From a checkpoint of a small transformer trained on Wikipedia.
Size: 19 layers, 4.85M parameters.
Architecture: RMSNorm before each block, learned and rotary positions, no biases in attention or MLP, untied embeddings.
MLP neurons of a small language model. Each row is named by its layer, matrix (down: output weights) and neuron, and shows model dimensions 16-143. Each number is 500 + 40 x the weight over its row's rms, rounded and kept within 0 to 999. Numbers have three digits each. A neuron's up and down rows have the sign that makes its largest values positive.
A block is one neuron, or neurons of one layer that tend to fire together. Before each block is what it responds to, as a language model described it from the Wikipedia text at the highest values.

Description: Word-ending rime fragments
L2.down11:476499487480472536456550461440519558514537450525468507544492504424478474502429442485567479533444508502494510549517486427494504520501496433468446556480460496497511518463406523506476520487452466545516494488485447532422521484451526507497497587525522540489507486497532456476428487485485490513494511588451547479482458501476578528509506488565355536424529492474481455464518477578456505530500
L2.down51:467492557527557544494531509487488469516497542474509508489518492528522472485485427428463462560538484605452482503523474505473468415508489443531434482511424452502540544464479453447475469492459534567484513519445493537397536499476460458489498522528497442504462429547504543449472532478508475471476475417417516458504523550522529503462497563526541505507533499496525451517483513527526538481460
L2.down104:542569525445461469434494515455487473504573474456438484539574547500557549493562479495470505528468531556461492517421439427486452410577420481547495541433506483500550429491440520488448607509491524475514494557509527475422519542433532514494475514503533561479498569509511487409542460545462505458478467500462487474449487540514580509395533477503522547484485498521487474484416536476467494528491
L2.down161:529442535524496494570516518469540472514455421515506540502485476530524532544510487496531419523542531480453493446486523514590475547530490450529497508505489500521525493475464462516477498472545451482518553488456534440423486481529473491468494528540500506513518530484417458431469500508438415463441443550496523554503534592570528492442463404437576471494587484490498493567405544457462466482467

Description: Mid-word "od"/"und" pieces
L7.down65:444555493542491460515538521513578486513515485508459517580492539407512429516563502490493526419474506521563477446622439516573537561479445510495504516539466486470526527472525501517487485544560598444520493474427535542469492520547445535473517548452494582556493471433466442489529537508565467502513430544552518479432478491605518505501565553496526492488541525537531487450546495455492497501484
L7.down112:503459510536504494498473553453531486574527520505510530556530450566509439541517551490537454431467496570540513441509530547519538449540596500503448514408451528434494530479527521487475448495513506525499448511458472466480451566462522558495457416479507482514576492527505544511511443508494534555534468510555472476565484492495544452525376463495475525523436456576529496487427449477536540469522
L7.down128:517523494476508524518513447473455445394506535572465458565459381470481501510501590508447539548439512468496517529518544542463607517498500515534534473495526517483482494516536500540513429493546446537543521368538495478504450529500541454470568489543414532548482462535547481542610498499502488511545525489515502446576546494549480547512466544512498455509433506498492452484538472508446498493490
L7.down228:398492469533512488492488571509523496524410460479562593531461513480529480480554546481468525490494472501573489526473398449502476476513439508549470535455451505519489494501493524543525451504536485443434528505500540507464468484487498515506522431550355460545559504480524554510509474557550502491560469471501472509501413482414527481442452496492576513549478475502471455485504504396499506514423
L7.down255:461525490530565483535487481519448527498510519461505579532510564449476501486459474542538495475467572528583415562495425535499542501533529503427578418485556529505439487527472442515460484485477543472492518550517536485441563587473484502550546541496465490422493442476470426504504478525483476531501602462481459520479443513476500530483515524467452566515443509512512509530512467510514534528531
L7.down282:429490537590471524503421506488523498516483511552550549510530505542465522492491452555540531451533484520486495494466462537544437525524538518498547472460509505560461510512492491526506414573568449501444556498531522516428473561558567551596502468527528539598579522439479519492510419482600462459456445573553552511474519460479472553519528491408480511489566526442524469501525476520497517482547
L7.down304:531503468526441568460509573453475477446486542495493452548507445468480484452526575493482444506529493482505539421491439503524507438489440495472453539559538491434484461483490474554518517520518509516474547521535500485448471474538519407525469626487515498472476498511529481540515484488538487444498488557495489423497567546577473465554459457533517536532493498499485529475432529570497512540455
L7.down315:544550470581447477477465530464513533430487497578516444465510493473507582513441539533547544483445568436476514515489506531459504484478498518465559505480429438503463515466523525490493504470499525492549555487473435507431503533460463497511509507523407509522477487487511457461454571597542510483533454488501577565562567536564458505482501437446518507505531503556577456486549550505394515544448

Description: Mid-word syllable fragments
L2.down89:521508493566515565485510478489491491496481506555579442510489459462490510492577531475516535519545460470576580521453448576481546516518517548498496505456475481532474522428511502503452466471563568460606454506468499502526488538543531507516567410539439553479512516492492426480536510539502506533544533488430591519504557468506442437470502548480543508425558529478599484471538552542480519508462
L2.down110:463516530522499486563423555537498545487532517474558556485512474491500490509517516489519516477521499478538489514484524467531506445424534566487470515532539519479511532502460557472548440483495513493524404542476544476474413503471488560540580454534477514451459533506430486496487523619500491485575550540513505508448502480511377486419522507472498391494519507495545498522486556491469550524482
L2.down160:524508505566485511497550552486541521513475512560542500538474542447522476496452500465449564526484524435528586563490425473579470491515476485542441483473435498438483469471502553409529501434464492531477429550469517507397480455501556517475490437440512531526479479571497481538490438498502519497506518529567585480547500487504414508451473489535583455479507541496557483499468500507498428524513
L2.down262:471445501599563599493500460500486549527444472571447496585521505436464525449466509538444518476488523502469521527502496563471557492531526504521507505403436538439496505500523488531477434557520515516445438475526546517479472523476559515490503528443521495554532487417515520488570484582476440524489524473542495395536494474422432442541539489588454561496497554435525519457555548472544503464562

Description: Month name word pieces
L7.down2:564548454518497485560447512533509523572524477538498497463529426524503461517426536473559465576451544522495484518456510565515528488515466503483571496526540495443489487500497434532491452483510483460445490474552457557473510519501422457500548471430581418554545537489524547451537507505479502534474606573461537461472454518484537437515493492480514525524535564499507548485538524398494441555485
L7.down61:523454535448506557483430507485480619553507422521511460463564590514520485524434493504471480520543474469502566525467523487504578449517480511522468509491533498556513513549575523526476531517530488547447440506560497472524530528468553526497534491595465453510452502459463525517596522480470506541466511455494522502543459543473460500449485459487582503419457548485432467528537499440422437477558
L7.down136:484501539597511459558540423574578499559503515477420542468519480491522534492463500524561479545515501473557541415454545451506477529427510460478455523496513518521456486522460496524468462422483455455523470501501406478514508482537464478476525507421560449480506540483435529444476534400533476547476480520449475515495442424547512481477513482586489439468522589516552491498534538586458528544502
L7.down145:503482512554446510534479473436543516509514390618516551478498473511473384538480484502489471420467512576490466513459519520458555522449450484510498430451558448552470503514524468517561446443485514516511466538509524507423518488528484492571477478543586529497572495504472480489503465542607470553462467535438534484522451531473550468473431497496503464453491437490402493510566520478460448564509
L7.down167:527441535460497468461552495480494454524493446550545547484523459492389481507416509486519496530477518501511485506467528455525453527440483458514525486528522565475472502485490545494457470465448489565511408475477558507524467544498491510504503530541511511580558488472576484516548564501453456615451446465419484468491479498579576494492490528488498528512465447461484505502492453473455434481566
L7.down187:487533469533530434497501582576503438451503514457469513522464571520396526496552488477566466473438501526415495471512432533540461487537461435563454451509474493526515520491531531504570444457515511488454477569498507527462499529567486466471447439474479581465498499598483498484516535549508504477495503508458530498488498456505517486465519489451498490533438473496598526445482451478517499551453
L7.down225:509465590491524486499451486532498497500498535500538540513511506497496546458551513439523580487548417530526492491434450502513531495436502553465540431465495469524478515512495433437543494459418454501540515503567490514469503582511542472509502491499527486507480517535522549437503451468401534567462493531511462567501497461500539558494546594478476433517445430435443518497428596557473419457544
L7.down306:578515480478500507567523452565508558522566530591530510489505508524483504536468576461527496466470451601476545488460546542505541529530501505562538487527519533540513440431510503580466441417485452529555418540458515461493509515533497518504505494541504451446483414480488462497520556470583500577510488533529455455482516484481526483512458450513461498461558496500431576457489442511470463457523

Description: Heading closers and word completions
L7.down0:475414506504514507504540526532489530521470508443500485539488477529490535486503483575438559463510513525539446546514528475484455499480525465570583470535533538584499561458512525499543466509549498459497447455507553510409474549469494548537464525611511549492475387472540491441476430507454462462511537565523559587509484489507460534543451595495513471511498476542494541475545561506546511518462
L7.down16:527491466455471437537505478521485494504581458523497454525508371506491437414470512486462473521482541470417512552526532501472542474450549545508496450531521598509473484537569523405468489501488478544495501514523566540466518483474477553500458456452492479556512542510448532483506458446402524528494514565506462526507541516569568517526459513503457526515480455546482437452439551496484472502502
L7.down36:514471565477511431495536570459517509500494494496548486541464493466557417453448549477508578522523523481455523525490493607556473506493522535511511498533511489535448489513525457532484470452503533450508472498538540532490476529570535510491515488557504537554410572533530517487519447554466483447520487402466497482550509523516489509496537451543480451431511544542485539513523582565402498530575
L7.down52:454510500476561494496504505498530500484497465534486518481465564552531549450586487547575558558504520541537564479542481474538545530503431496500592457543490498571512506509570503535523472470527566484448514520535445520539479455479465540549539516521529407490522465506514515444511527581482540567497530532491567588494524472453516519621496488508472574459551475510543493534480518549544568528538
L7.down122:466476483454510487515497434509459534535539480553539497413504481506566467489538435456446508500517479466505487420473546449462545466520554509478470515517457540534491551475543425491487460468480517491542508439465540599457485552466509426509568565553523449520485467451476486448409492537520526437525518480502569531511481512516540450586498485575491444511522471456497512514453506551467502493520
L7.down201:515396574554558522504491521545430510550473491526457454480541506523460514463507428564495444462539510542468479509486526489432533456549492447480543516523417473528523446467491504477505474493475473467529536474561519454495546537499498495481481417488499501407543494543527563516525497504494543554534462531481492442549488539500559531490430496423530469469507501505547533551495581551531534380549
L7.down254:467472459611503482502440498506456488504535478447569470492485507484585541615431512489513530415521560498426450486481469514497535486501508486560498505421543525466476510446481508571385530498459508508497492563534515525497543479400456480528553534469487587572535509490453419500458515444481466460478519484500476494492560467561502476540506485464539504526478505531529487462520523523406482473449
L7.down267:478406621562487457507502466491438459526593533482515502519481447506537516565557439422536538488492542513487445504529534469498540548438461463441541484536526468497425531495475458502485499549527534465500503495514531534476518518507494480534426526461498513535466523511511500472507530522541512531446511423454467521514518475419498567401514461517532491580493516513531498466539496556486511447519

Description: Mid-word pieces, coordinates
L10.down110:464572470449538475521496412467471514513546540454489496395425516552405506485534536518516524546447469520507490465477479489512439540495454536456583470489512519476505480502479483542496569401533456552426443470496508463487511524565476499520545486453439467519536438572463475463496492484436509503510546520565489487507504528510482431503506585477541395415447495495488533520469536504513534528463
L10.down194:540474582482464492524475452525455494468482544527463531485448486511480484509548496442492504536518532489521581487486549450511446503542618470445461473516445547471460502551504517484525538518537432497410574454532493449517492481443481536531555502465449542498528501507522546517489485535576500560441528552501452466463460490550493531482513495501489511551421420502509483528594522509539538604548

Description: Paragraph breaks and word middles
L10.down51:443483441437479467473490542470446442544512465504466485492463539539551476517586533553605598563486478441504523490512495464597518551503486453568548484529455519552546532506588493477477486499520563521490474484517545540563481442534431515518596487507523470484611462463494548437542480556533525566518498533505590489462509517474526555507522511443539494487469480512478536512486528504522531523491
L10.down285:544484480503494546557537518497531513473492492451492502559491477529567478471493488552545542524456517482470506504506542544520538506476480478471444436485506443464436461462533496573485486448551463529503495543484488393536530524540509534484497461479571479438514482513527506549550620503538485482479508450571537485449491499519493537482523486538434551530424531568487423534546504441520481441533

Description: Section heading closers
L10.down14:453500509492481544495529469497544517506518468492503456440518447503398606439525539490546483551572440508500546491457439542529523476498573473521457527557457522478481512509489467568471539459467516508433509533435545441546497463493492495444521456489485435509509567566546531455577450495478553567519563493429532452415582494498485482544506554478491452513578530536391498521560465483516492539549
L10.down296:442464443475453529503456430469502483451535514516487516483513453431545489527487502470542477503433482504523455468519444478488574517478548482537490436536500472524511409551488431500577517456496446519434513508535467515524499496533531500431499466562565572505430514461395533455548540550502532484451525556475473470419575507528515570525400474555457553512518491477547499487530460532432442491504

Description: Month-name word fragments
L10.down122:509450540450455486507502555523461517504450486483524473510469502524568495500534496522448550521442442501542519465512528517506537522433425560457486481491468492443493498520553459516508415427478486506519588464421527472537547443549471471528524413458477503499513524534552568488520466480481495572476527551467592510459480440491505530512481527477431515469473588529428519529490498552467512442486
L10.down233:536511475526495555498482474505543568521584499494575535453494502569522464541453555497503564524495517482556503497478527500479521480456513513455449543471492572513558503540569510497486519477462443472527486527453516497498457528540524514463539392546501465501508460429467474509526459429537526434509561470450547523592396503454488462477556517504473462489531522499495419523497478452405489483499

Description: Clause-subject pronouns and word fragments
L10.down130:489503474535449490455460423527427498479490542529530497567465423530536501458498519534398503423570426468493544528478491554523513545524473507420485586438528457514462462520492483488497420508485511529474487490445442494583507441427524528516456537456537519511480529496509509547534483494431494527521464503502514482469518459513477493534520491483536533481572505465494515507450539474522524549445
L10.down203:502472527521534536518499581536516514476489543481518542482461463502483480512530527491545507485498534509484499585415546503563560490492461526496471506486475440466519439555509504456469520520518470537432469521559455477498533524495483491583507491534466480518434454465467591508525481486553560540488455502495448580452551513502522511555543452434433497534510563478491510648508418530441481455464

Description: Mid-word vowel chunks
L2.down46:473517555565551425430536498474494517504462427526506447457383552493552510469447498511550504516496500534522434505474508505507508522451464529504477528486547520548464442442394490494435508441468463454437537511536494484449496483446515498536462512495473489489512500537564478458450582453492553528532473572502509520442492500463563535496488522534509443441477536499542510453517518503508503481516
L2.down62:428514408550500517528566509464512525480506551475524544499498417527484461514459481444532495552493518520492527482491514580537437529423529550474538494540496521524453541523460469468482552482464593523499493553500537420490441443557495512483545444446467541506463452520533483571444472454479491482539495562540495553433504442500557549478458489512554455520544530512521488493563572526398567473496
L2.down69:473584476464575460488458497469440533572498526552509503507516446586484470477461502481580475534457495516555529573443450563507495527483495490478540488485564550531482502491498523503462520538495623427474518540494489444514507494486588579448441440524443504428452489511506515501514547468520537500526527515550485458502512506469537445496427547494517495479563528471561511520514515533444537507607
L2.down317:541477467540532487454574402517548500545474500534520529457468508516508471507571502480500478518455420531502469521531526563517456437466561482473499515501528485496546450522602491432442508497490514481445484501507542484478496495486591531478471461521484530505502444485483471508453547506461441452507532608524480536474515570511472502465456516483515548493510550519469510530513466516386536506640

Description: Section-heading closing markers
L2.down22:543465524467514475402494475472470466514439522517474606514419485555522531525414559478585539550399583505500605519458532502416524483445523533544519470526539491513489472505519509479490481512471437510531453478488474450513495507521438557461535480470428472523538521442501489500474546519519556524517486525528493472514444448432507420535475542442530432486543580495453490498494474497560454500543
L2.down114:492535490534434484404460535485461512478464507438450486521478534537497478562484464521513496553459513451534525510519527488457541517520550512435516547388517481512500464515525528545488461433490519483515559524513584496514528468533533516498443478447471529529538461442451507536487475562454499496482516466429463463512481538497524507479419436476575589497527491489489555488338498410486489452561
L2.down128:521467548495502432491469506470473442482402474478549465496504522569452537511541557497536467488499543464481525539450485492438516557571486495505563475488515537544517498460547565490499499519488490524540515455535537550518528490483469544460509520576451418446578510534476474533576517573520478567488557478517526571517497449470569519530528520481497468508503532492529502489514480400462499591514
L2.down254:488556513474474508467441462472457565474469559534503493441520470517477396552487435507596465479462472469495479449459534466505458515500532509535525409520455531613553502529461466521492525429496555454485533522576453528574461448427519498452487525507567475483467469513444481481498561480505502442517533519485544493460555528559467503495564535418504484494498544478509509463521442517447499540451

Description: Paragraph break newlines
L2.down25:474411475440524478482481444499453509502483461442541449420489462522511522505479460539490496496524609499407499485502488484529439497547453520541485515508502535520529546477576487548517475484527495435513445480537494531530518528495435553515507500559408526511552422533560475487539486546564447445507557493477532478532441566469558473453574530411566519429510534462559538471505518443491472521474
L2.down76:433476405468481475430508446494459537445449556439442488477517509488487495499599495508449485482523530504455549559508499498455483454438489452480499473498512518429439542443470533456522501553497478518522521527595509508483505513494502419472475481563550466507545458526496407436455544488518522497486441500498534454595489514494522503432513525506484590445567472482517525507530426564457500546512
L2.down136:493440497495475463578478529514448494498491519431521542509541478451535513486465482480527499492477515503542513498460516548481444451473485456524469444474488519572487563477560509512570501469500503365474479465575535495552508502431505470537539444522489483513526524440522560442516589495525521648554523511550464493526493512469536538528521525466513476428486473534465577464437544567441485449557
L2.down187:533482516482520488485541515466501557509517545517446505482512514489441525511535463511556505547440462506526500545527463525462526478460567535532586535498526544585527513491458407488535393494489476509562470504528461492492507438507502442495497561524515510469507513472630546499438516524453467501473512477500524527489436488476488480461498465567555509416455563458517479476496537443451501418448

Description: Early word-piece after consonant
L7.down18:535460483537543533467497557489469486510504502493506475474526453447571522493508484433481545488510434468528523461494537453494475553482456443447434474469498481491473506463448492463485533420437524523449542512491583433506523524396564473493515473438558410487417541495489434570449518474459448488459535529502444455441520493480531500481495460438448443514585542493517496584569500439571499502523
L7.down32:505539498528387511494570547476488459511514483510517439445524427438516461493499512484460520568457508432487515456418474368439540490489537548495559556464553531579519550495536569561431440519538462526489455523488460495457495505572469502423500483514519476460603493504501542541511489422494483468506430532464491507442500509567477535495473486525527535577481484519486520492500517499518438497494
L7.down41:457573516516552491454522532505440517525561508464448474512522470497555438559523494483500530503446460543491488502489517542450497509532557498451484446517568454488504425436602500483442477434531465519518451548461545541566443485506583496447488483541584474542477530521528457521503536438500491397507402512551464488558392480533546493514540471517515468465541485479481515447513462477508523548515
L7.down62:515459482555463420501508474457479456544506503454506493431542481508561530506504509482491468541575521463541493449479486469484484423521490473517531447523482571523486505450473559483489521538461492473434458463475463431548422484493499527498482525504520500551483566450482413511491571570453475506469508458494524517451519515546508574429451515508529484558485388464458497551476497456544520504432
L7.down83:487493467514509449476509479530547516488545533468497523518472414496486474576499547448502449454526458470472503510457526434497463522446560385537445491498452461449486493434507547499454527500462491523508553532561487511509482510485538495506487455497549597490571509467506546501508531487511556474534500502486519501482514493492440505467531516453401514492533485559476545436596478473534412437384
L7.down88:467574486498482533499603465490481530470528555514461515516503453455492493512486495456502553505565520547490502496560463455518492546470452476543478470529551511531601499508487502441508444408591521473508449500468515571564491445493568560523545492566567499534482530571449514480505398498564529455494569524482476528536535509423475497461510484427500489475523487455537471525571465477435525464521
L7.down162:465431541568432507515445473505477568530459501455513486481497522514528560539424490517471545515504487487520471513536550427524488502439511494579401572437497482484518487513563495477461578406480506513528545486501530512530493489516484414481519550523490467532538565482582518539504499426427484535432497530435552509596504452534480506473464529516430518460417503447531512501440465516546454514436
L7.down291:552488517446428556429497500565502447459458486434524441447419523551543544540498496508503555527513488504507430538452503503551449490465468512565475595463449502536556539477519537488500583521515487457499534465508498452446510527495534467538400471527518550435482448501455514528456483455517555555553457512486493544476428521523486560432514490462553462468504513468531457461507516550552431483506

Description: Word-final subword pieces
L2.down100:517473476506520493521498480517497559539537450485502544548461502469498471509487592446532508530444548564578524473520457454498537473472403511431485526535558609511392512439460508534488481536456584528469506485477548485455497493498559512433464464480486489454482579534515487431454467504511538528558498447507520552487490472480549492417544440491484501525475461472537436474500480492518572494527
L2.down108:567471509417481467549497544484560438559531446506520464468560480576483547482476500413531515587455515511457519411499475518493444444464455435497484529490450564486509452392513471433504560488548558464531457531509544488515544501445494515450480503476470480492452483509561476462494475506509517510491588485457482486447424510514522432538583490551487522477518525485533501496500506487465464508501
L2.down166:512497496495492401508392488541526482462575507530496491526493433467535458572460536457571468509429523549511495429426475527491552449447463505432498519494543562472447430573497520550523439518496587477491448539474493455528598452545506514440467485473451517447461432480502482486535461462486443526507549486449548507483566428467516436473522499471526475481529485461515418438512542566505520500540
L2.down236:610460463519482497478471541492481478510526459496510536447502521514439499533477517474456474521526423491458479514529540470534526425485517473561441458500513580426457484424515470519461448560446448505499503494557555496449534492495510496495513529445444574422507515468459494520504550480480553435371455483497504484518522495466506495489527489486473420506523499444501479396556495495413529470454

Description: Mid-word fragment completion
L7.down45:489481467523486535540479466497519494527527529496491465511489538504569438462521505443479464530534536538425553451494489554485421433488532559507506489541464501533371540469481531487510481542454515445430500484579491511445595494484548485431535502504520511458410541468550526452507528479460514534482522513422529471455535492397451534487475524559566577455490555461463530471402529481520484515537
L7.down98:504463525439548482476532431501409542479547516506456553519528523541524497507506499481524462527467575493574470494510482503508524462434475535488513462593615485542453496479508489471471507495506467452453467511468507572445522457472531536528445516407507482491576463514510481429545550577505503464494437547489459448534466490432488511602503440440443473451518552585510516505511540411456510508519
L7.down102:464499505465437569450536511417538462451458499533440555529516460517494494522486434521513459615510471496500495449472498447423426428461520550429493518481578469569524492472506527486422455525524535538470461445437489473523547455445518472515542570480517468482502487535506462567550549593514494445476511485516533500491522476528436497494472511505473432577563444484471527502461481489478535490471
L7.down184:504495522536471460532497516452590577493475494447523569533520543476511552463426479447455478509471518493461490511518529600556480475433517555401504466541519524558500469416515461451546433523420502512521550505483603515526534513427565508481533544483473444548587474507457472456490560480486509523426548436541501430533565480490519521494437468557486518482451511503495519560522431548491511468475
L7.down200:569460465486544566439479435551555453473446447513531519475508548516501461506567481498477497572560547539517472469414441465483505463487542451492485546494480458472465524530537498483509467463505440543408454470553515528504458434467475447456468513445560600507526490487451534538505461479616543532468505490469500546485493497535429502428492521507515505524543501501501486468495513446517449568506
L7.down214:481450481429525475526489585471535504510525545530474466537501535518495557475413554489477517470514484464567507476576438517459525505489506478600467508529516516529496471422497525473512494411449536465474505535433558499406497579462517422486515449515501504458548479528473563511502500431492520428471497497486523470501541499529491479483571419503582514456550473519598458529500499528478475472556
L7.down236:527537543469496504469482418480513521473475528516548498546451487501527468549432496529520507482527521516521545544528544414520578507521538522450547558600470574491503543455447393494517493549527450457559429472445483515472462511540547484591503496485475460519598559508521502424529491501544511474494460504483515464555510475474437528575514454467610552520505509456484484493528433521485474456475
L7.down270:550540514504556607527417537508474494464476460534465497500491514477508489452485507506507421533466503477416508517543461377481528518512512510462532480459561542459541494526417475508575577520556565496462424447497467512546493511502558528483436507537492462511462514538465480439534533520443531515440561529509557492515556501476485525463540472527459464432505468473527475475525532496525469567456